From a checkpoint of a small transformer trained on Wikipedia: a variant of Muon for these matrices.
MLP neurons of a small language model. Each row is named by its layer, matrix (gate and up: input weights) and neuron, and shows model dimensions 128-255. Each number is 128 + 32 x the weight over its row's rms, rounded and kept within 0 to 255. Numbers have three digits each. A neuron's up and down rows have the sign that makes its largest values positive.
A block is one neuron, or neurons of one layer that tend to fire together. After each block is what it responds to, as a language model described it from the Wikipedia text at the highest values.

L4.gate12:052142159122133128126106136147142144172138152122082095116144116083105094150099133108068136149138132087185137148143103191133154111111104122127136093158208143110135194102118129068125104071089155126094086157124129122108124136141117138054151093063105144128118142132119131119088125163202163099198185042137134124180175089103099115171153107158105113164120131103149121194106066122129188161078
L4.up12:139154104080101171100089087149153100152118187119032131124111115114092077148155156153176161117139195089128121106134132152118098142078151108119144082181144117163102128181137123108159128008057097099094095138133130139181085146072090113098136164104102157118082086100146158112076111108150128094134159109159150163096133164180084154174092081115159101138120129190136122018142110178034157147132
L4.gate34:148131123148132090145184150063140153169106147170096136091119122100163129161146098125097118140096131070068165131107082108184119195098200111164101127140106159127099066144150151135072143125110128138086110126163117148139127132097158142143153099089142096107198098099137064110149153126105092097093025116135139158119145125139114138098102161092119122174084175153110131126090112090193066094129
L4.up34:085133134129122155167160140209090121132115134148115144138168122163186124134131095153119171158153105136143030093149205151104137156162130147073092180123111150136186116125156137129131156111125108166109090161170172110111130124043123148057160170078080126164141139085147095084129105106145111137135097071153075176108157073118125130150091118107057111076152120114142131082095108137056086102134
L4.gate52:124159114139110107158134080129086097163173163118112054156116171115166132140150095184140127120144145124211132129147072184120142159088134132116092152132119091187114142158044082147120124112061192147139111142171139142141114112109135122116100132086218120125132112157164043114143149150132128116128128116168160103146087143133090128100146095188143168157128202192089139150182124154159140125102
L4.up52:104119112080160133127131119092089093158141125114147159082109125127137149141097157150157172112166097130105145135087122195085208128108149198118165129135097181131139131106096127181116147154183073152067130148107102114100115163085166100114049165113160088177087084114096143145125148099026158120103108101101101077106114179140142068140166136107142106146149176117098131128143121132085196115138
L4.gate300:114141097140191148126136125123130211134073165090166117080138118087154110117123185088089134128118138147093178096107118137152190146135145152085177082124124157077085019109112090070150152170102167185147137148137084130077137203147130140115146122095098154141140129165125166133172168148069119155129093116099123098097137084151083162164163099139110116097115168145110165164166134086192132128152
L4.up300:165105127174137113173092179118120174102102150166178076144123106111131133151130149127116165106195206102106153125090121197185092119133108169107096125128168155115142145160148089111097105134110108131127117192124089142081126146121157138154160192112079113128133145105137131073156164079092119188105138130156110181102108121141034162124152117152109171151113141043097166122120095065165127121065
L4.gate332:157147131142136157142129128086112140158181156112139089147097078108133127116133145173107111080157132130120091129114173127108098104130141107131178118149173136100148117197185143126181137152133144128151081112133116119169118114168164137149141154117172113034136088150133137109091103069135065114211128111153111115079159120110099112120142169065159158131113160151154105157145178143207169145131
L4.up332:162130145129115153189079167086107148185098116130122111133124142151183172183072119137174141154148104129041116121080217182103109104120138153135159124103086095131107111138129094147164098147140134172128065148165108137155167133090104063137082135111165102143147118170114070120152092118142137111145104135150104059134151125108140061123117167101101171140196113106102177158123097094050100180145
L4.gate364:151158081148082131081178142090099126153085119133072158145175084100148184132158160110141113138070154139138092162151104146115194143115124153118150075152136165155082097173100037121164135102168203101182133093149083147069124122081148106164102081143057103130090206148150123147121094107110097136148119126112146123151126134076108144072142146117152116158153144183105155215126127059109136106146
L4.up364:123136155130178152097208081190148105077102120108107155114137088159128119180173111185159109175143167098095134125129135126170166166144092135153137092171137177104152065140087120146167129129138192145142188132153113134091133054172183145066173088086106179177105138122111143101114082097158070121127080105103129133050128108125146146161169133171112104172130135114113115179147127101125136140175
L4.gate399:090143138144081197116127113164106142158138126159157137112144163090156159115111149123125105138083132090104145114094122113178099169128122104189107093156143103142109146147121100054217083159156150130137124167149131150134088121188125117138072163104084128149056089089127159160157152100079057154137067150130111149181145167125138169119108121146129145119206210130123191195111120117160137160111
L4.up399:140129117129061058196067089135117198160116157119135097097085118133093123131121131117139137126112103196093116163134138124145082104128147152140117102088167138160092121105102166195139132138202107153097117142130110069136120154192075101098107143102061088065143140093111120131090138098124179164145103100125140102178080166132077135121154129136050148102152131088170169152124238162158112148105
L4.gate505:133095050114151081102160069172158134190084150087088117107111104122127136142124117168108116119144174079136106142159072116154104090129150109126172114108142182072064179164145151154134122106123147177150118148162137169141129127151155160146150137118130082122147113134159094069149112094066099089097129102132080127118115104148130179103141156160085186133145186185076158179115138133157118121161
L4.up505:126155072154114177177138165160131106110091124137145098118120126136141154141124080150166125121090084147154135108123129157120134133063111089130115137100126137136111120193119095123160201146141131107119133118163183116128121036166131123105159092117154077095101137079098133112148155114089117103112143107110149164119163125115130135104118182179109163112082188112092101143094217137074115137123
Description: Mostly the word "as" (As a child, as well as, selected as the), plus second pieces of split opening words like al-bum, H-ow-ever, D-es-cription.

L4.gate29:135109185124086055104097094133152188113124188131142138168155181088145122105095102083124165119133109102122069156138180058161104090105068135094140166139094150118149135107189132110113086132111104188157105091154157075095095168098138121140151141097088073113184117111150153107101131167141105193094152116116140113160199076183149148121181090146140081085109135063143109108098097113109122118114
L4.up29:165118121167069145106109156144115146120076139088141149155104132113113153157071153101126139159108138141125184090117114143127060110138132144133182184081130132117143154083083155153136060103139126112118187148107129148151126109184154105117125153097095081131173099097123128083063110105149172115139159070066095109073109102143134159115116127136146118108130170133110042143099118131092067157129
L4.gate71:098063137188128140103099100154107158144146095125190127132163172111129114103156157121119112135161140131112134122152165163151097078144141124117128108124174129136122159130137092104115123121114076123189124146144135162137133065105095198104135140113144147172126117186137108118111070146128149179157172138040119148114147118221108100131160136132109089070166053099120154116162166113098191104099
L4.up71:150121125159099120084202187156101126147131152119172129179145105074143121140111140135094084162131110150185088165120120151129143130078113129124089110134042102151127147159145128102100154129101132149174180148113162159095152135137143140178193110128194155106157063130100167103070098183187141149135111127140106098113095158088104059185122145164083125140140101099122156118114129106173177096105
L4.gate120:109142097154146124110166094072127149170132084127066116117155112141090129121054169154099117123157079103153151101144115133059216145127178088119131111194146122152108206146094111127133103194149173099112118119103147148108170089137117131152148201109158057153094131085132081151119084148117129143083176092127130167131057122178071110145194150145159117080135136114125149144117154145060128182106
L4.up120:103084135124127190125110125118103117074137159129145160068103153098161089065128193111150139157156125079068145129082157106112142072085074140077083107088149188200155119070156139112077138169130105101141159175085159140119186149121087114096182133117130110062176162119081117108140152132158104066114107127124172185074124202108176136163135155209112132130087131095115139134072062148049123166087
L4.gate347:128095124181064181164136073180098146124138132110109178118182139110125147113161052160152172091085129165187092187083151156135173158166108058154120169169086118128067178130185141164215120114125116184162114117134051137145162125127115159116122138136099089063146113114141115072161158203137174122181101121119084110129147126144112116224082093129154119105126097097123133082126110100107098137145
L4.up347:118108119132106119133169145109172129171139143129136183149201131195102125159164105119145207131121110137176201149185096107161139167153123082130153154144115126137137151123116172095162121127120114176122107093120084178120082148141109113070156184093084134127128188140230086156118080135163144167111149084082091131160108135130108107138178076133154072061108130094078138130137129152100166138163
L4.gate383:117108130100166117131118139134105144098054097100150124105113132104153099154098066187093160164154207114153120185092122139145106094080136140102146101100109113129075145124177089163156112153118161136084185133181123116123139139138140199125153145065109162119163125060058109101141093119142146139207118158102156111144148087078124095127131070092170119132160079094178137107157123142084133126104
L4.up383:202127127163117147089109117107148115154149097149084161120128206140156124169159116175119129091127129099077114133102106089100126149116148210175169106085119148139167083073108131122137158152141137123132112139157088098122088131157171114131147100071090132161140069099126090161091175149037144102172098113110139117207140178175083099072147148150155149121166075228148186174125174178095132134119
L4.gate423:155175123140123101172151100116155126129111071108170069115090069142098124103115216161134054146103108086125103075128152145141103131153166086133151099123129185106155163154120102133078113116106132167173100107108153141151051125162131108150171135052163134187131198146152117150129121181142148116083138104193118119118107132145102113086164141149185074117098126171167142181038133101137100156130
L4.up423:163122181114129098126089164161112146131161165098103133195099151176167130160196142133112135134156128158097120157112107133166112126191143154170164111101134162110121092140111111137161118112122120142075122086169146091122125140112132161173098154143119127112075107224151216115063178140129084172168127113090187109070095130179142101115133187148093088139099148115106113116164165148062146153064
L4.gate447:215136127155107100107111130158045152110191088087121088136123090199132143169106126158166055110127100112143086111116096104188126140136136107114161132184134114133157131152143108184082101146140115149164135115131029125117103114173158125093129096137128103131190109129152133144177137160161146172124145106150134134181083148133129156182082129141067066118122221104113089175124110140137093127127
L4.up447:136136159172118186188069209129117099127082150144101112130153089207152171140086137135156149092171029126138126154155147100147160139117155146122118124220121101077135120132144182054128116092124148136139065138132094079131149171109180082098148158190151096100155089127173114159120063131122179096060140169096173164197089132131095133132089158089170148137178142092132113124112120185129118145100
L4.gate500:132143124153139140182156133107104115139118113118102116165170101159119162143117099131097136123183088143090124149110108140097100089153179067159137135219088130186142144098123143160142061127180148168193147169132115135153140120134116142128189152073143121111205096155127110126086122163148154163219105078204180139135088118142101112195073071095141097108101143100094126153114083137056132151063
L4.up500:103130169122131118103168139110094181122057147188176109154147119057079141151096143122064124152077136131151090078202154114162140148121125129173141091149070127162096131116148091142151084132159178114189121178192133166173147145147138154142128194046156116181133135133125121148042079174147146131138114187108072084178147069105214098114098148186146162052156110127116103100117102128126141150121
Description: Fires most on the "ad" piece after "St" in Stadium or Stad, and weakly on other mid-word pieces (red-uc-ed, Fr-id-ay) and words like is, of, as.

L4.gate59:178165116074067166141101101139152097195078137113156118144120143106109121140119145209151153189113162075136142108111077123131134161123158134121057121144189081102137115099111181090146096190141126105138110165161126131101118097098071143124097084092161115165097112146105093069135131145140093133131147120062096065101156118150093135105150106144111110118131178118161101146093207115153174186128
L4.up59:171168131103150167150170119083149167082126111160116098121167181073112111107133127159075090140139150151172146100123158174075105168132108140120105067128137140074112142170148144174150136167116102135141115083166158120082107092070162102120141164155067115102145095154092166120141137117185110115204186115150139109128115177079111119091182197111190145118114168076116138109136147146124130155135
L4.gate131:184150112120138097128151087074151138151178083130211086132153133105115150201086139123157173102132125132132103107112175123110114155189197171161143145166094149174127202109132106086119168107067112079193175128135103124136123162140122161141097097108077113157120120134104116051120088124117114114048107129095167122157190123111111169150124113129129097176141172139081156152105170122105065171109
L4.up131:113105171112119096118106095113096118099149139159106077123128117184140123150089116170132149078070109139145170133131127163136134162125186090111183144171196141105171177119114138106041125135130089177110151106162117090153067121124131139107083123160170156097141144148164165125067151126162106113068137178134027123125164148135147073044146127101174145085094127146137154090125140189162130106097
L4.gate290:094135170148119129123162173168119091105128131151156146145142151109176066120094086163149147117138157016163171140098096088081105152111086179056092067124097114116132164141142103117124170078103071125120092183085058132156177151157100089132116126118097167200154069165171067079114161197126125143094147093084126100184113133112094158135135157117107166099126122170146099084136178092158118162092
L4.up290:111140124166086146173150128124104089086130092185162116104114207150133110107116147115190128153093137116111200122161104095163128164118131124088123167153139147138127120171079140151164135144128114095133160121174115114138099106163115100131216103135119168161125113178147052146146162193176125108156127138101136177101116155101138140100178175107180160150091090144121129122088144142085142087084
L4.gate343:169091096122161107105084174130142118121110147146142158122147142154188107154132109113106109131163155207117124088123152187090153161073192083129132098103175200143173142145163163077118065081117121174151141142100137071159074144113126112105096069158136095108171114133106213164057194129125108133131094110114147111136150091097090098131151096121048171185137146092091148154135161103110114161125
L4.up343:106125067150141111107137158109100149129065068139108107086152094179132135066147111104167175112100181075159143115140143086166174135121107128115120126094093133167131126140105118108117134151148087139136125080183187114136093093108167139086134167115135175082183207204145133113138099135109136136146138144139089194164082142151115112069146094109163141048106100100105162114113165162123149153170
L4.gate375:153143195079172219155140138144157117083137098162109123115099139135075119076156165136109088149176169123136079143141119183069115098189080117185112165104074135106168132112099162186060136111114216134161169116122089137119106180092081105120151137143183135122165148116149138076163163116150137132127168129145135132109166164105112137169123101149113140101136131126095123094094158132121126149119
L4.up375:161114142159141128080166089132094144100112148144165117087143162100166135107143126159136100137117107121147179161082149138133137090097108142115119158116194179126109101181124152153221144127061136133149131160124111151119078102148146141139174145115136150083150130117110094136143097110145117095104160097138108079141208143066115140120110117153135150124097116133094141135159176098147140075159
L4.gate442:081147132143143124165133116191179165087123218174152096106144120145131099133159114168152125117116063134136076092103110160119098150086169137074141070110110158107130146087165168137170123147125097114142138090175156153114144103172119125156197096091099101204151117112089135114155087154139102094145085134185168122126125203122146080168139038165127128163131115121082135093115159103134142148134
L4.up442:089083160149102136091128080078167137157153130169126155088123116121187183124120117128137154133154164123152117145119091150157093120119124150096165211065140113127208156187104147115158102138117140116115146138091158106132071136087076130100068112141101111170144180147126136127136106179201110137162187158052127118196168100134129137138098121145129116104165130139134112104117147091094093086113
L4.gate468:202140174142088070048132095085147144133107102121153137065131145123135145095107184095104151197172155101143119151128105159115131144142123120115103065082128107111159111134132167135142108172132119163142135081182118147115096158161139076133108124091144095085135144111111119189120114079130157172146138101131121153113127107110105106099147041083106150116163077091185117185197075082131151140138
L4.up468:141118128138087169067113128128156065114168092152131094093132089137124115150102134085112161093117111104173144185166105091140139137086138135070131130089137081119157085170142083166135199182120125115180160129138166125103097112125140135158151033095107135090137118158096127149128153111153135121103122053147070142138180131092112088116194124130119145092134139113116137123157131139151097130129
L4.gate489:107136140115137180065099149080179083086116075150195127107108130121098193064116119113137156103129105066110130156128137127089187131153175131150106098162096094142181110146078188072084096125114167123159087098114093109177148122148170113130158078077105198125090084163131082101099112144141184126099147113121144105135150164140121066126156106099119123138097153102146110172119120074168149171137
L4.up489:160138125106046159061103092108126083103169157130234151144114155144193142079170081155165100179161090127126105151175146154166144180149145141097193031124150120082132161142084129148140088163110140151175084103147106100108133094181151112176114074099152121157162121147081120110120101114130110126137162168126119158103134094133125107160149137094211117127136100125101154117160125145155084095112
Description: Verb-ending pieces, mostly "-ed", that finish a split verb stem in passive or reporting clauses, as in hail-ed, declar-ed, consid-ered, st-ating.

L5.gate47:133176061140130153114142105177134127118142065098140122149094104146104093147119084101156138114160092157136145133209117129147126146111125138124159074156128134085093140170189119126087178127154086174165109093163122109143099132159097134146120153115134156098172107134135131105114085150121093201150115185143152068167113110164127080132200143085134159123099185083142094104079080147141137106195
L5.up47:147110150195099171132126137149134119151129131173157150056098143094104111117114114152161126165174133135062114170103118110055139120134133188114159145100122121115124119205118142084067128127154105128192090136089143075159094091144128112205107097080106080137096087143133104114141112185136156132144085148117134084164097079202172116124107154160186130139080197129138148152156140119139173081063
Description: Final word-piece that completes a word split across tokens, mostly verb endings like fail-ed, dissolv-ed, defeat-ing, renov-ated; also noun endings like convers-ion, chan-ge.

L5.gate104:123076097168117112150188097119133111119119164141145159157142135106157157098169135181132115139148116108138163157157099124104096108139173160142164149125124134152114111120116070085136136050125174190170154144143137125121187127115138096131152133165144177196093152129085160085150156191188181191142122110125160145124178070116172073189087085168157187182123109132095133114151080124131098131161
L5.up104:124150138104126131126181080107142118112109123068101176105127156133095166111134119104166138138160110179143155131121115096134178156127102122173163115149111136143122108133142067141125146077143223142153138105143068074086115107085138064121095166054120167172116136156123146099188145138116144105109146091107182137141112129080127113168155124101172159199152109167101106123073166124080127091088
Description: Word-final pieces that complete an adverb or degree word, mostly "-ly" as in ver|y, extrem|ely, legal|ly; also m|uch, alm|ost.

L13.gate8:087066172095110135108131141156154154153092154093176140130104127112095118137127130089161128149135106102124113134101146109121129054133170182162101167138114124132074127137120105156129137157092156175166097155107128174106186130123104142146106198158176094143172114071165154148132100154127123155141203068144110183103148099135129136119131082149097150156073150172082089154146156099121132131135
L13.up8:120138184130131096132115153080079145142120103115128139076088039116096143154121089090151166131127095139129081130112144132176130135117174096110147129166136123175106137137132172076114143130093094173176117116110131115164133145162155149126136123098077143113108139141178157054133109181112111153068127091119146168158108086127099069067163144166104130109088102145081065144123219136139162149128
L13.gate27:159117085161130127170157147116137163118201127130059106105135118099133139078140137114089182159112141145155106165149085169153138126133158119111147076118107107118128140108099057185126134123094175107175184106142093095103224077106140119159113154169114119113172179127119188103130061146173147141123181126120142168126161150162074144089186149169144127150106137131173124098136144066175083138092
L13.up27:210138131147125103209125140136105143138114112096134144108141141097139112162151092145138160158171139099109098094072150153129091079084163106134132154152147232132180124146159141138055139086068153170128124119148116173105057135081137168144125168129097124094193123133110150121198151110120123167112115120164116107159149135164163124117105122075113096120100154140128105149092156091148099122208
L13.gate88:160110115115144126156116084152147094222125122161131180157131113109138111118184052131106160105150108103128140039146072107148100085180101139154129080115169143104102112158158098109162181075116140132143189126130139156127078108130120197088176138135130167099161079117131121058176113098085210134106108154100167116126163126133150073135071118135112101109149115175098095184123111128182126155137
L13.up88:092172176117110172150106134124187103110116132128146121158134198104085148167130123159172143165159207083159145103144086103167097107150081127211133149165159087113127119174102069109053119148126094117159108106114129084109110168216129155141088174157158161113149148128073093111124157087160179131110166186113161160141132104184124091132145152162052148061082136158121120150112114130135167088125
L13.gate129:125084096183204161162119169125171103110127142160175161160155103133110062112100085150103166061165140131147084136114145118180103111156171118167052149145113104115185109085172116133078157102175142121101124099166067051094142163139147109063175127140124144129152125138083128096147168147147163099167164151177144190126131126094179153108192099155128121125114151092194149123149159145130132175114
L13.up129:147164091143113190107164144138144188164163151109123116115108132162153182122144172115114130107165108140216102126124118144103175152142139112109076110137103151152163128105109166136150094064093161139125050127151099161122111121124100105146110100124143093100108112111125114107124172134145057104156186221133066171136149115114110129115192106140094160130156080199172060128170143113099128122144
L13.gate308:115109094163107118110157138080153131163141099111104093047118072159127107134099128107123131133066115112135116101141184079142133080112133101152109093147109096144107122121108145153121081162160190117094081137133112113148076160149125148160116145199115130161122108032151134118060110081152120137148140121138175189046128128118125208094135142167147116144152117168100163131150145112194133078160
L13.up308:126181148142186127102132111120193120119177166134123102149129089068100134093109087147139100135093068166083188137108112100136122113118164152099163148146176149170124110176138036170161093169116146115177182168163171080081102150148114154136136176118076146091119085133056129143116143109127126153171110115141124164116114101159160096131093137060168121126148146168107109135080122092073186153090
L13.gate321:117130136073131157128117082127114199114142152099161149077130167066169095133123141144159157120146102114152121176157071151117123188161133173123124093152126117095140117127088035086101089197117148086145127183170170126080097158169168096099113113138128104115182139128159097135119081124106092142107120111106116126168081171120105131132131151181076090166157180146137148112190110127103101083128
L13.up321:188134126090148186105213126140097133057154114132141174116168156166134076128139088127136045137161129122076148144130130122100124135167178102130120126108109199145154132124154150145107106111103107173116138186127135151103099128121132049117112152112144107120168131170131101107068104132098152141089084121024136105174106097073117192139116191147104139172109124128069123131144178089092130133099
L13.gate346:190077111111153114116170156094171111133140113136126127173171075104118129095071087100129099121097138138151115107133119133146167125124123117130124114153153163098220129128173089132094065124094149142119103142109154121107084150152126180124159062093138076110112179158163139108084170106185158127076121124164102166125155155056083123181168162137096141157142050141170104077072155168065138078123
L13.up346:159115117072135124170145174081143125120105158138158095109139102160164131129080162107135118112122098125160152139107141089147108130097090147123103128081085138111080074119133077124163159110122150163071154101163123162067126143141100090148141132150097118171131126045129122106122151120164166102165125128181134196148215129123161169136117154169121104149072098136163113119149180074105160076094
L13.gate475:144114160142110100127145180136162180134158155164150101111159086094163145187140104095127134121089129100142107156161130116150148112132175169174100075124118133037095122115136126166119131121134218101167144165165071137066162109068146156114156155157149123153187108099080119143143140121148061118114137089093148065120229107162134122097173184080102153162159123156130171128149134111099081175093
L13.up475:101116137147119163110133141152123169209118161189109100096137109168161147126130141160156168177088157135115077170079125120106124081120100113051105129172116084056151151185078138162182150124158146140096111100139138107133128133101188150121136164140123168135121088152104130175164160088121151140167123129151071170113183073159141173103102182153156104176140132137135146165105130100175125158132
Description: Single-letter first pieces of split words, mainly p and w (either case), as in p-reserved, W-ild, w-ent, p-iano.